Weights of a small transformer language model.
Size: 12 layers, width 256, 4 heads of 64, MLP 1024 tanh GELU, vocabulary 15185, 13.4M parameters.
Training: a variant of Muon for these matrices, 738M tokens, 6354 steps.
MLP neurons of a small language model. Each row is named by its layer, matrix (down: output weights) and neuron, and shows model dimensions 0-127. Each number is 50 + 15 x the weight over its row's rms, rounded and kept within 0 to 99.
A block is one neuron, or neurons of one layer that tend to fire together. After each block is what it responds to, as a language model described it from the Wikipedia text at the highest values.

L4.down83:53 59 31 36 53 37 40 64 52 72 54 46 70 31 64 42 53 48 20 61 33 36 33 56 60 26 47 54 76 67 50 61 78 61 86 27 39 50 40 78 59 47 36 69 23 33 82 65 62 33 63 71 24 65 30 19 46 65 55 36 14 27 55 40 70 46 47 53 44 48 36 36 83 34 23 65 53 50 54 49 48 53 48 66 73 49 59 32 44 38 83 40 24 38 49 55 67 48 79 45 49 55 26 62 62 46 42 49 59 37 57 62 47 46 49 31 46 50 37 39 69 65 46 32 48 52 22 24
L4.down136:30 52 65 75 37 37 62 50 17 41 39 65 20 54 70 42 61 48 66 45 28 43 27 58 42 58 61 15 46 45 15 49 51 40 52 56 47 63 96 56 38 27 56 44 59 57 53 51 79 67 30 61 12 63 51 57 24 39 51 40 56 62 47 66 59 49 53 72 69 60 72 52 57 61 46 70 46 31 24 69 31 51 41 39 39 34 55 83 38 53 34 73 34 44 62 83 47 55 41 27 63 47 37 55 67 83 40 48 59 42 64 53 55 40 52 64 48 45 78 71 64 38 65 52 25 39 36 86
L4.down396:61 53 37 22 37 61 50 16 51 48 46 42 59 65 55 63 50 30 42 43 49 51 55 32 62 68 60 36 62 64 49 24 46 45 33 51 33 39 83 35 42 50 31 49 55 69 37 72 44 82 72 60 36 61 46 62 58 15 55 63 67 32 31 40 73 47 33 60 73 70 37 57 43 30 51 42 64 44 48 66 32 50 24 49 75 28 70 47 61 53 50 53 21 47 63 50 50 47 46 52 64 61 70 30 58 54 56 49 60 58 51 57 41 48 43 55 60 51 12 77 72 52 39 26 85 30 37 41
L4.down405:47 54 17 83 33 50 35 50 46 47 40 49 61 62 43 61 36 46 79 62 50 50 51 62 58 61 34 59 57 60 47 68 40 46 58 37 28 14 64 57 60 43 89 35 49 56 53 57 51 61 59 75 81 66 57 47 34 45 60 67 54 37 51 76 57 54 35 33 28 40 73 70 41 63 42 55 30 28 48 34 62 59 42 42 31 25 51 39 34 45 46 38 51 61 60 71 13 45 28 60 32 30 87 50 53 66 55 56 53 63 61 46 47 54 59 37 59 30 40 46 57 50 71 55 46 61 21 84
L4.down450:32 46 32 61 38 55 62 76 29 46 67 52 75 38 65 52 66 25 26 55 38 20 37 48 30 39 48 51 72 38 82 56 52 48 44 23 51 39 62 32 57 61 53 62 62 25 35 56 66 25 85 43 49 54 24 60 55 51 74 65 15 56 43 33 54 68 58 12 44 71 40 65 73 41 51 74 64 63 60 69 41 86 46 48 42 45 51 43 35 43 52 52 51 46 47 51 28 36 69 45 60 53 58 64 48 49 45 61 58 65 53 23 56 59 50 35 34 59 46 41 57 47 50 48 34 38 42 26
L4.down637:36 29 54 49 43 26 73 88 43 06 61 61 69 42 66 46 39 15 37 51 51 74 60 52 39 42 36 59 53 32 43 59 51 51 39 45 45 70 61 62 32 68 57 56 43 46 57 52 36 38 45 65 53 37 48 27 60 71 58 73 36 79 42 53 44 31 45 56 54 49 64 47 80 37 61 54 47 72 53 39 22 59 59 54 43 61 67 23 57 51 40 51 75 29 49 58 65 69 58 76 35 68 38 39 68 60 23 68 56 47 38 55 65 30 37 67 41 72 39 62 47 26 76 65 26 42 58 31
L4.down927:52 54 33 51 47 20 29 36 53 55 57 50 67 65 52 51 37 41 40 53 44 46 50 63 41 56 54 46 83 56 89 53 34 53 21 51 81 56 44 54 41 35 51 44 51 38 47 41 50 41 48 63 52 37 49 39 58 39 24 83 61 43 38 54 59 66 40 65 38 53 75 63 30 51 54 41 40 37 48 54 75 37 62 64 14 65 41 43 54 64 31 54 56 41 63 59 29 54 82 49 43 52 27 78 69 32 64 59 50 34 31 61 52 40 52 34 40 42 59 35 21 60 45 58 61 64 55 50
L4.down966:41 49 57 25 32 61 45 65 49 58 55 50 67 27 59 50 69 27 78 65 48 49 19 61 40 78 33 45 37 31 66 55 49 51 54 43 54 41 37 30 44 45 33 32 34 49 55 51 29 51 67 73 55 40 54 45 81 54 69 46 66 66 61 63 49 51 27 61 20 30 44 77 51 62 47 53 51 45 37 60 38 35 48 58 47 71 50 69 39 50 80 53 47 70 45 44 73 88 40 45 34 44 55 49 63 47 64 26 71 42 25 76 08 22 51 51 33 72 61 65 60 24 33 32 41 50 23 68
Description: Mid-word p/c consonants

L9.down1:23 51 29 39 67 52 35 46 42 34 49 17 57 52 47 63 60 43 23 57 77 24 61 52 32 77 48 47 45 33 40 44 49 37 42 39 79 66 49 20 34 32 41 63 33 60 57 71 55 53 48 47 24 62 45 68 49 72 53 62 50 54 64 56 51 36 51 49 47 44 46 57 44 71 65 18 65 72 78 60 58 44 55 80 35 26 29 30 51 29 63 50 75 51 70 35 46 48 57 62 44 47 54 52 38 66 65 54 69 56 64 33 51 51 50 57 69 46 49 38 43 67 67 25 26 85 67 63
L9.down149:57 49 52 61 48 77 41 46 36 63 43 18 34 25 69 42 62 38 68 67 48 67 69 60 32 49 58 41 25 40 84 51 30 43 35 55 46 39 44 36 36 55 43 54 44 81 55 72 32 32 50 45 53 75 66 40 33 48 51 78 51 21 61 67 74 44 41 63 52 34 43 57 55 31 38 41 40 60 37 65 57 35 38 51 56 57 34 31 59 42 37 43 29 26 40 51 58 34 34 44 59 47 32 72 27 68 73 38 37 46 65 66 29 66 38 64 11 67 67 69 47 69 70 61 24 28 47 67
L9.down176:43 28 35 27 49 54 49 51 31 58 62 21 78 25 58 41 18 44 54 28 80 50 44 67 42 50 31 41 24 61 45 63 45 70 55 54 51 46 71 50 54 49 65 42 55 41 80 53 70 59 75 32 45 58 12 56 42 43 62 62 33 52 29 72 31 43 52 33 43 78 41 28 53 50 76 46 35 66 32 38 51 37 32 53 28 63 52 44 61 53 70 55 43 28 29 51 60 33 62 44 43 50 50 51 47 36 52 40 88 43 46 27 59 62 69 31 44 37 42 47 56 40 49 48 23 51 42 60
L9.down296:42 46 50 67 46 58 24 66 30 60 56 29 31 69 62 34 42 45 58 67 50 59 29 55 46 49 68 65 61 48 47 48 46 61 65 43 51 38 56 42 40 39 57 70 65 86 45 37 28 08 64 42 43 67 71 70 78 45 46 62 32 42 44 45 63 33 49 33 49 44 33 80 58 46 64 41 48 58 34 39 45 50 43 33 29 39 54 49 32 56 49 60 28 39 29 42 62 07 57 35 23 71 52 51 58 49 39 41 69 77 46 55 66 43 47 29 76 57 67 27 82 30 61 61 87 68 34 66
L9.down417:52 57 54 44 61 39 67 54 47 42 44 42 70 22 57 58 35 32 44 47 63 53 51 53 46 60 21 54 44 49 81 45 38 58 24 49 48 37 57 33 66 67 71 51 62 33 47 34 52 64 52 41 33 37 69 64 79 55 48 51 38 48 47 43 33 45 38 52 38 33 26 40 67 62 53 52 35 56 43 59 48 13 44 65 35 62 62 43 46 45 52 35 52 31 53 73 62 52 21 52 29 73 69 53 62 47 28 47 49 48 52 50 49 51 42 52 43 32 10 76 59 26 80 63 53 55 62 78
L9.down646:48 66 48 42 69 25 79 63 42 62 33 51 40 72 28 66 57 35 72 53 38 75 42 70 47 41 45 99 48 73 52 49 41 30 31 44 61 66 45 28 35 48 30 30 70 73 42 65 57 41 45 36 55 54 37 43 38 52 41 43 71 44 66 56 39 32 35 51 71 46 38 53 37 44 60 69 54 44 43 27 47 63 43 71 50 37 66 44 67 43 59 55 47 42 40 46 33 61 58 53 43 67 49 48 45 57 48 29 37 45 38 32 71 51 40 35 36 53 74 42 55 56 42 76 58 49 42 57
L9.down726:67 45 57 32 48 35 70 51 53 54 46 66 33 62 80 43 32 51 49 45 75 61 62 49 43 59 52 39 39 40 63 18 37 36 51 35 36 52 51 48 20 19 61 47 51 70 35 26 53 63 49 44 10 85 52 71 49 50 65 69 40 69 46 85 55 24 33 46 58 68 62 50 69 46 77 73 44 55 51 33 60 51 22 33 63 56 84 47 51 31 50 30 41 48 55 48 45 32 87 31 63 35 42 48 78 30 53 36 62 68 72 35 51 66 59 23 62 44 38 44 46 69 58 40 75 66 43 52
L9.down839:46 48 79 26 43 39 53 78 68 49 57 42 83 35 55 55 43 00 53 46 78 18 42 78 44 47 47 37 59 69 45 59 92 63 33 36 49 42 19 50 57 75 82 40 55 65 63 80 23 42 46 49 39 39 74 36 60 53 33 54 50 39 47 75 40 64 56 49 66 51 62 60 50 51 48 67 72 64 66 37 39 42 46 41 46 59 53 60 31 59 28 51 79 34 60 43 34 45 50 56 36 50 59 40 40 56 54 45 45 52 50 54 55 41 58 39 28 48 79 38 37 45 46 37 53 35 56 48
Description: Item-start boundaries

L3.down23:24 54 59 05 81 54 80 49 52 56 47 38 46 85 69 48 19 54 24 44 76 42 50 77 46 49 55 45 61 55 93 50 56 48 46 52 48 76 38 68 40 51 52 64 50 29 32 67 36 42 55 18 40 63 51 38 37 37 54 60 69 57 59 64 56 67 46 17 61 35 58 76 69 52 54 48 53 46 35 55 59 47 53 52 76 41 55 40 60 73 34 21 46 53 62 45 72 55 25 54 79 53 43 76 47 84 62 49 45 41 28 48 47 58 45 42 31 12 45 54 49 57 55 62 11 65 66 55
Description: Table row boundaries

L9.down22:29 51 60 52 73 69 38 28 54 61 46 49 44 64 42 72 36 50 52 74 45 53 69 44 36 38 84 62 47 90 34 27 68 47 65 37 31 30 46 44 50 78 51 70 49 70 57 46 63 84 44 17 44 71 69 78 52 68 38 39 75 39 82 72 68 29 46 56 44 57 39 40 70 52 11 47 53 34 52 58 27 41 35 51 38 37 63 35 38 40 68 56 60 52 33 68 27 36 40 56 44 45 62 63 49 48 27 79 76 40 68 47 30 54 51 26 58 47 46 47 50 57 66 26 43 47 75 38
L9.down315:61 41 34 76 25 68 41 55 49 88 65 37 59 31 44 54 38 34 44 76 39 66 34 50 73 68 34 49 39 29 76 47 48 94 79 36 56 47 33 55 66 42 27 61 50 79 46 88 58 50 48 47 53 45 52 28 33 47 45 48 47 42 45 49 54 51 56 60 58 63 33 37 48 65 46 47 54 45 35 46 37 20 70 34 42 43 47 73 29 47 76 41 56 50 53 55 46 51 51 51 33 39 28 26 55 41 51 56 55 52 39 50 53 42 70 54 54 14 43 61 42 67 27 57 52 42 68 38
L9.down345:69 59 43 47 23 35 48 26 22 54 46 52 55 49 59 43 46 32 60 54 36 82 35 59 40 49 80 37 43 54 69 39 43 63 54 46 60 63 65 45 51 28 43 43 60 51 87 56 59 56 52 45 48 86 51 39 54 30 59 83 41 62 70 26 27 63 40 71 52 55 62 35 73 45 28 78 31 73 50 68 58 43 40 53 27 50 20 37 42 26 81 48 63 70 63 68 56 72 53 53 54 33 46 56 42 52 40 39 48 56 42 69 41 24 38 55 38 45 37 43 74 35 46 64 50 64 56 38
L9.down434:12 64 63 33 63 44 31 46 38 67 50 63 60 48 33 70 68 49 34 30 38 75 61 26 35 58 21 48 55 64 41 37 38 45 44 65 58 31 33 75 49 68 60 45 42 77 57 48 50 42 62 52 29 60 62 34 55 35 59 71 67 72 59 79 34 59 34 43 48 72 55 59 38 62 30 59 38 45 28 58 36 63 77 40 59 61 50 62 44 65 79 40 66 46 59 29 45 74 35 71 62 36 68 40 62 58 46 72 44 29 35 38 61 50 22 53 51 40 52 62 61 60 34 48 15 60 64 47
L9.down876:37 59 46 52 50 58 70 31 49 83 65 55 42 47 58 52 58 39 82 50 08 71 78 53 35 39 69 48 70 35 19 37 35 73 55 48 45 51 59 57 47 51 54 41 66 55 35 55 56 67 70 48 64 71 51 57 54 57 52 57 80 61 56 64 79 68 48 70 49 67 32 54 75 75 40 64 60 56 50 72 42 34 35 35 46 65 40 58 18 68 56 35 50 37 34 59 10 73 28 42 46 78 59 55 47 42 30 39 39 42 84 47 60 49 77 62 46 62 56 34 32 54 63 66 62 50 80 46
L9.down907:59 52 66 71 62 33 44 44 67 58 51 68 53 15 33 75 56 57 33 33 65 44 49 46 71 41 60 68 75 43 47 46 45 29 47 54 36 28 35 46 67 68 33 64 59 02 36 66 61 53 42 33 46 63 54 65 57 46 37 83 45 56 61 53 57 36 37 45 67 92 48 54 61 36 54 36 53 59 45 53 63 53 67 43 36 54 27 50 66 30 62 49 48 72 48 55 17 48 24 39 38 76 58 46 33 55 41 35 52 62 62 72 35 37 48 42 48 64 47 24 64 46 19 47 46 35 47 38
L9.down918:53 39 69 35 30 59 46 50 58 27 49 60 44 42 78 19 69 31 62 51 68 50 57 53 47 68 64 36 65 54 40 77 45 38 60 47 27 33 69 53 36 49 24 71 63 46 53 55 42 66 77 75 30 73 41 54 56 51 51 41 08 69 40 33 69 55 63 57 41 66 44 30 62 67 32 73 55 28 53 54 63 70 85 40 39 42 54 51 37 41 56 51 48 47 35 65 59 73 39 58 34 42 68 81 57 49 58 44 60 78 59 45 44 52 51 25 73 34 27 65 51 62 44 68 44 22 22 38
L9.down992:34 41 85 45 34 42 32 58 61 63 30 96 45 38 30 49 31 33 24 56 21 40 28 45 51 69 35 30 35 38 57 79 55 48 42 25 50 58 32 66 52 60 70 37 69 75 39 57 34 53 25 54 73 57 64 52 56 64 41 47 71 39 49 50 49 77 71 51 36 48 45 41 46 63 47 50 49 46 53 35 39 58 80 63 61 24 60 62 45 99 69 32 39 44 30 60 49 65 48 33 64 48 33 41 46 55 23 52 59 48 27 46 49 32 50 67 65 81 41 61 46 45 75 31 58 49 33 62
Description: Word-initial P fragment

L9.down75:38 36 25 53 50 60 71 49 22 56 57 52 31 58 81 64 45 50 60 47 67 35 62 47 64 66 52 51 49 44 49 52 46 65 51 44 64 38 79 38 44 43 45 70 62 64 58 57 34 62 48 48 55 38 55 54 44 48 49 56 43 64 35 43 69 37 48 42 52 55 14 28 35 17 60 40 42 63 40 31 25 59 85 21 54 51 64 44 61 35 63 63 67 76 57 42 69 50 30 46 48 37 60 47 25 56 43 57 68 61 34 35 81 63 47 73 64 43 45 58 26 49 25 25 99 63 43 40
L9.down83:71 60 39 27 25 31 57 70 64 61 34 62 37 63 23 52 56 24 47 33 54 45 41 40 70 50 40 10 77 27 27 57 65 54 44 72 52 47 35 68 38 70 47 73 45 32 31 38 63 61 76 41 34 37 58 52 72 30 67 47 87 65 79 39 70 51 35 33 42 67 52 43 55 63 65 19 34 40 56 57 31 58 58 45 61 50 34 52 69 42 53 38 18 51 54 36 46 37 51 56 20 37 68 68 54 70 59 59 74 49 52 61 62 26 56 74 46 61 46 53 29 57 41 32 58 25 38 54
L9.down461:52 26 22 25 34 62 59 49 75 69 45 16 26 25 66 29 59 67 47 42 81 34 28 26 76 43 41 59 50 61 27 42 54 46 24 36 57 37 70 52 67 60 66 54 51 67 36 72 18 50 61 54 36 58 55 45 63 32 47 57 50 48 51 45 52 74 60 57 86 54 74 66 62 51 32 73 56 50 40 39 74 63 39 45 40 59 42 54 76 69 59 42 42 60 53 42 66 63 23 16 65 57 29 44 71 26 66 68 42 44 32 12 56 64 57 50 36 30 28 61 45 66 61 76 55 50 57 39
L9.down604:70 40 56 36 59 46 78 57 58 51 72 48 62 61 39 58 68 43 75 59 52 45 55 27 63 49 38 32 72 47 46 49 52 41 42 48 25 68 56 33 49 62 53 57 55 31 74 45 62 35 38 62 64 31 31 42 67 49 51 52 36 86 52 47 28 27 39 39 75 36 13 32 65 65 34 54 35 31 49 57 33 60 39 73 59 30 57 56 51 57 42 66 19 58 63 48 64 53 34 56 35 43 63 26 16 63 49 47 65 59 64 62 31 28 54 47 47 39 28 50 33 48 35 47 88 37 54 66
L9.down719:57 37 53 46 52 37 79 60 54 67 26 57 38 50 33 84 38 29 61 47 56 49 53 46 64 69 27 62 41 44 68 73 44 50 22 59 63 35 65 57 42 72 49 64 55 60 54 53 13 35 74 56 40 23 55 57 51 36 44 56 38 47 53 34 52 41 61 73 33 41 20 57 47 10 84 50 40 52 44 68 49 42 69 54 36 70 38 55 32 46 63 58 25 81 63 46 43 61 26 41 48 49 60 61 40 46 66 47 53 52 55 58 79 62 71 47 56 33 34 50 29 41 62 23 64 17 35 52
L9.down775:32 39 61 84 51 34 47 60 70 43 24 55 37 60 59 53 52 30 72 42 56 68 41 59 38 54 61 54 40 31 49 38 51 62 51 61 55 47 22 56 49 47 51 56 33 68 67 57 32 71 54 53 49 10 48 43 62 59 43 45 74 33 75 33 27 47 44 57 23 41 26 58 32 37 68 51 49 60 26 46 32 65 85 50 70 62 44 62 85 62 30 52 70 54 51 41 31 48 34 56 52 53 51 41 56 43 51 58 58 46 33 34 43 58 29 57 40 64 19 33 82 36 57 21 99 68 36 27
L9.down822:30 44 66 74 58 44 59 52 37 49 62 42 54 59 72 35 34 60 51 45 22 38 54 25 57 51 44 56 49 41 71 48 52 49 36 74 49 68 33 59 50 50 58 61 57 50 83 62 58 71 44 28 53 37 71 38 51 29 66 46 56 61 37 54 48 65 48 83 62 34 25 56 60 72 32 42 49 37 48 63 62 48 50 50 56 53 43 46 48 52 76 32 64 47 32 64 40 60 58 53 43 42 54 65 44 28 23 51 28 62 66 26 54 48 30 69 37 81 64 66 25 45 36 64 99 61 46 31
L9.down937:26 49 54 41 36 45 40 55 39 43 46 56 73 45 35 42 46 63 40 42 83 46 32 55 42 45 35 65 62 49 54 19 56 71 23 29 45 55 30 41 34 70 76 40 51 36 52 68 40 61 43 71 43 72 57 21 49 44 52 65 65 58 26 44 51 47 61 62 45 40 70 57 56 63 57 70 21 43 40 38 46 32 27 20 36 28 43 63 47 50 25 36 35 53 45 52 60 57 53 51 55 43 72 71 80 68 71 39 31 49 40 46 53 66 63 31 56 53 23 62 44 59 71 75 99 58 39 56
Description: Before a place name

L3.down786:28 49 21 55 47 52 55 37 49 67 27 15 43 60 43 63 69 32 55 45 29 42 48 73 78 45 49 44 36 33 58 39 59 66 60 39 37 35 55 73 54 42 53 42 33 51 69 77 35 48 58 76 41 64 80 34 48 44 63 65 29 49 50 63 35 57 30 45 57 37 42 38 79 84 76 27 52 40 33 28 34 44 36 43 93 42 32 62 55 33 42 70 72 61 59 73 42 61 22 39 47 49 28 30 45 54 42 61 54 80 38 56 54 58 65 31 61 47 11 50 63 58 40 58 38 57 76 58
Description: Preposition before place names

L4.down76:71 43 49 55 30 50 55 65 65 85 47 36 41 50 28 54 37 61 61 35 41 32 65 40 16 60 57 40 52 41 38 70 42 32 57 61 33 44 45 48 56 70 43 47 52 46 57 52 33 38 31 32 42 95 70 50 23 68 31 66 68 78 35 31 54 56 62 47 80 39 16 66 41 53 66 35 47 47 79 48 54 48 55 56 51 22 34 60 65 39 47 41 44 36 44 45 53 40 62 34 62 52 47 51 44 67 34 50 34 67 51 53 48 48 63 31 43 46 58 35 66 63 59 75 63 74 39 51
L4.down86:51 42 19 26 34 30 56 49 79 45 31 63 63 61 38 56 41 36 73 60 55 60 37 81 35 60 48 32 47 67 76 29 35 19 48 52 38 55 59 53 39 65 89 56 66 54 68 48 45 08 47 29 27 59 62 57 38 56 50 38 71 68 40 47 54 46 53 69 54 55 59 41 54 71 56 51 51 19 26 34 52 79 51 41 70 56 18 50 46 54 50 43 56 49 42 47 49 53 44 54 79 76 19 87 68 63 60 68 25 43 60 45 71 86 54 58 38 33 61 46 53 38 52 62 43 75 31 44
L4.down89:55 67 42 40 66 52 45 36 68 09 64 43 36 35 41 68 29 35 51 26 65 37 52 59 52 24 29 67 75 68 60 65 43 48 27 73 43 26 37 50 39 56 70 43 47 45 23 67 49 89 53 71 33 45 37 24 28 48 35 69 65 48 38 70 58 41 21 36 48 20 32 67 47 91 73 44 62 62 18 51 36 51 44 62 56 42 40 57 44 71 40 49 45 39 47 60 74 12 10 62 39 46 42 21 44 56 27 30 42 34 59 44 55 52 58 55 62 54 76 39 63 74 56 55 53 57 40 47
L4.down227:30 52 28 50 48 58 43 32 53 50 40 20 58 41 48 56 20 36 46 55 62 39 66 55 63 45 38 46 66 25 60 49 52 44 41 33 42 40 52 29 36 42 41 62 37 76 70 53 58 66 33 51 55 41 78 60 51 28 55 22 55 77 65 49 35 43 19 54 49 64 26 70 64 36 46 38 45 48 46 92 44 60 49 75 50 31 49 33 40 75 19 77 46 62 52 50 56 51 73 31 55 38 48 22 49 45 62 44 65 45 32 26 43 71 61 29 49 56 33 31 66 59 31 66 36 47 50 83
L4.down354:39 23 55 49 51 63 46 58 44 44 36 39 34 45 10 68 43 51 27 33 34 35 51 40 60 64 32 76 44 22 52 58 73 20 41 33 47 59 46 39 15 76 66 63 46 73 50 55 46 55 59 58 29 45 60 20 77 56 55 57 53 75 48 48 18 56 56 59 50 51 47 67 83 58 63 34 72 47 41 72 40 28 29 38 65 70 61 71 66 66 66 65 51 20 40 54 34 58 38 46 54 28 79 26 43 82 42 51 44 72 43 71 50 53 56 62 34 86 55 20 66 37 60 55 34 43 31 41
L4.down476:51 18 57 45 59 41 73 77 79 33 66 35 62 38 63 69 60 38 63 65 42 49 57 42 58 58 37 72 66 33 54 61 54 48 43 35 62 53 30 38 59 51 53 43 65 51 22 36 47 64 31 58 20 52 64 36 23 49 38 31 70 75 31 65 41 56 64 34 30 46 46 79 53 73 48 30 39 49 52 63 59 26 38 33 53 48 33 65 68 17 40 71 19 56 48 54 43 66 14 59 50 54 55 65 34 46 60 61 36 56 39 34 37 58 50 31 47 34 39 55 51 56 46 49 51 35 56 46
L4.down779:51 40 63 70 62 70 64 31 27 00 45 26 83 25 71 40 47 59 46 46 48 35 50 51 47 92 31 33 33 44 29 64 40 56 49 58 56 68 57 41 26 34 35 68 76 43 41 49 48 32 57 42 54 47 59 78 55 43 15 46 59 67 39 66 48 17 44 70 50 73 57 60 36 42 48 43 44 43 51 50 53 54 13 72 42 46 45 61 46 63 55 59 74 70 42 65 49 59 74 62 25 66 25 68 65 33 38 34 65 64 64 66 53 77 44 56 38 47 64 58 44 67 33 58 42 50 43 26
L4.down850:58 55 64 27 71 37 31 49 36 27 54 67 35 74 45 47 36 54 29 64 54 41 55 43 54 46 40 28 49 46 38 65 48 67 64 41 34 58 29 43 43 66 57 39 40 84 58 45 73 37 51 89 71 47 31 59 51 52 54 75 78 67 44 60 34 31 59 71 55 60 92 32 24 49 49 34 72 50 31 67 36 49 52 58 42 53 51 59 33 64 47 46 46 42 41 77 31 40 59 46 52 46 59 24 67 23 45 29 46 49 47 55 72 60 33 68 37 63 35 75 57 27 54 51 57 57 48 73
Description: Line breaks after headings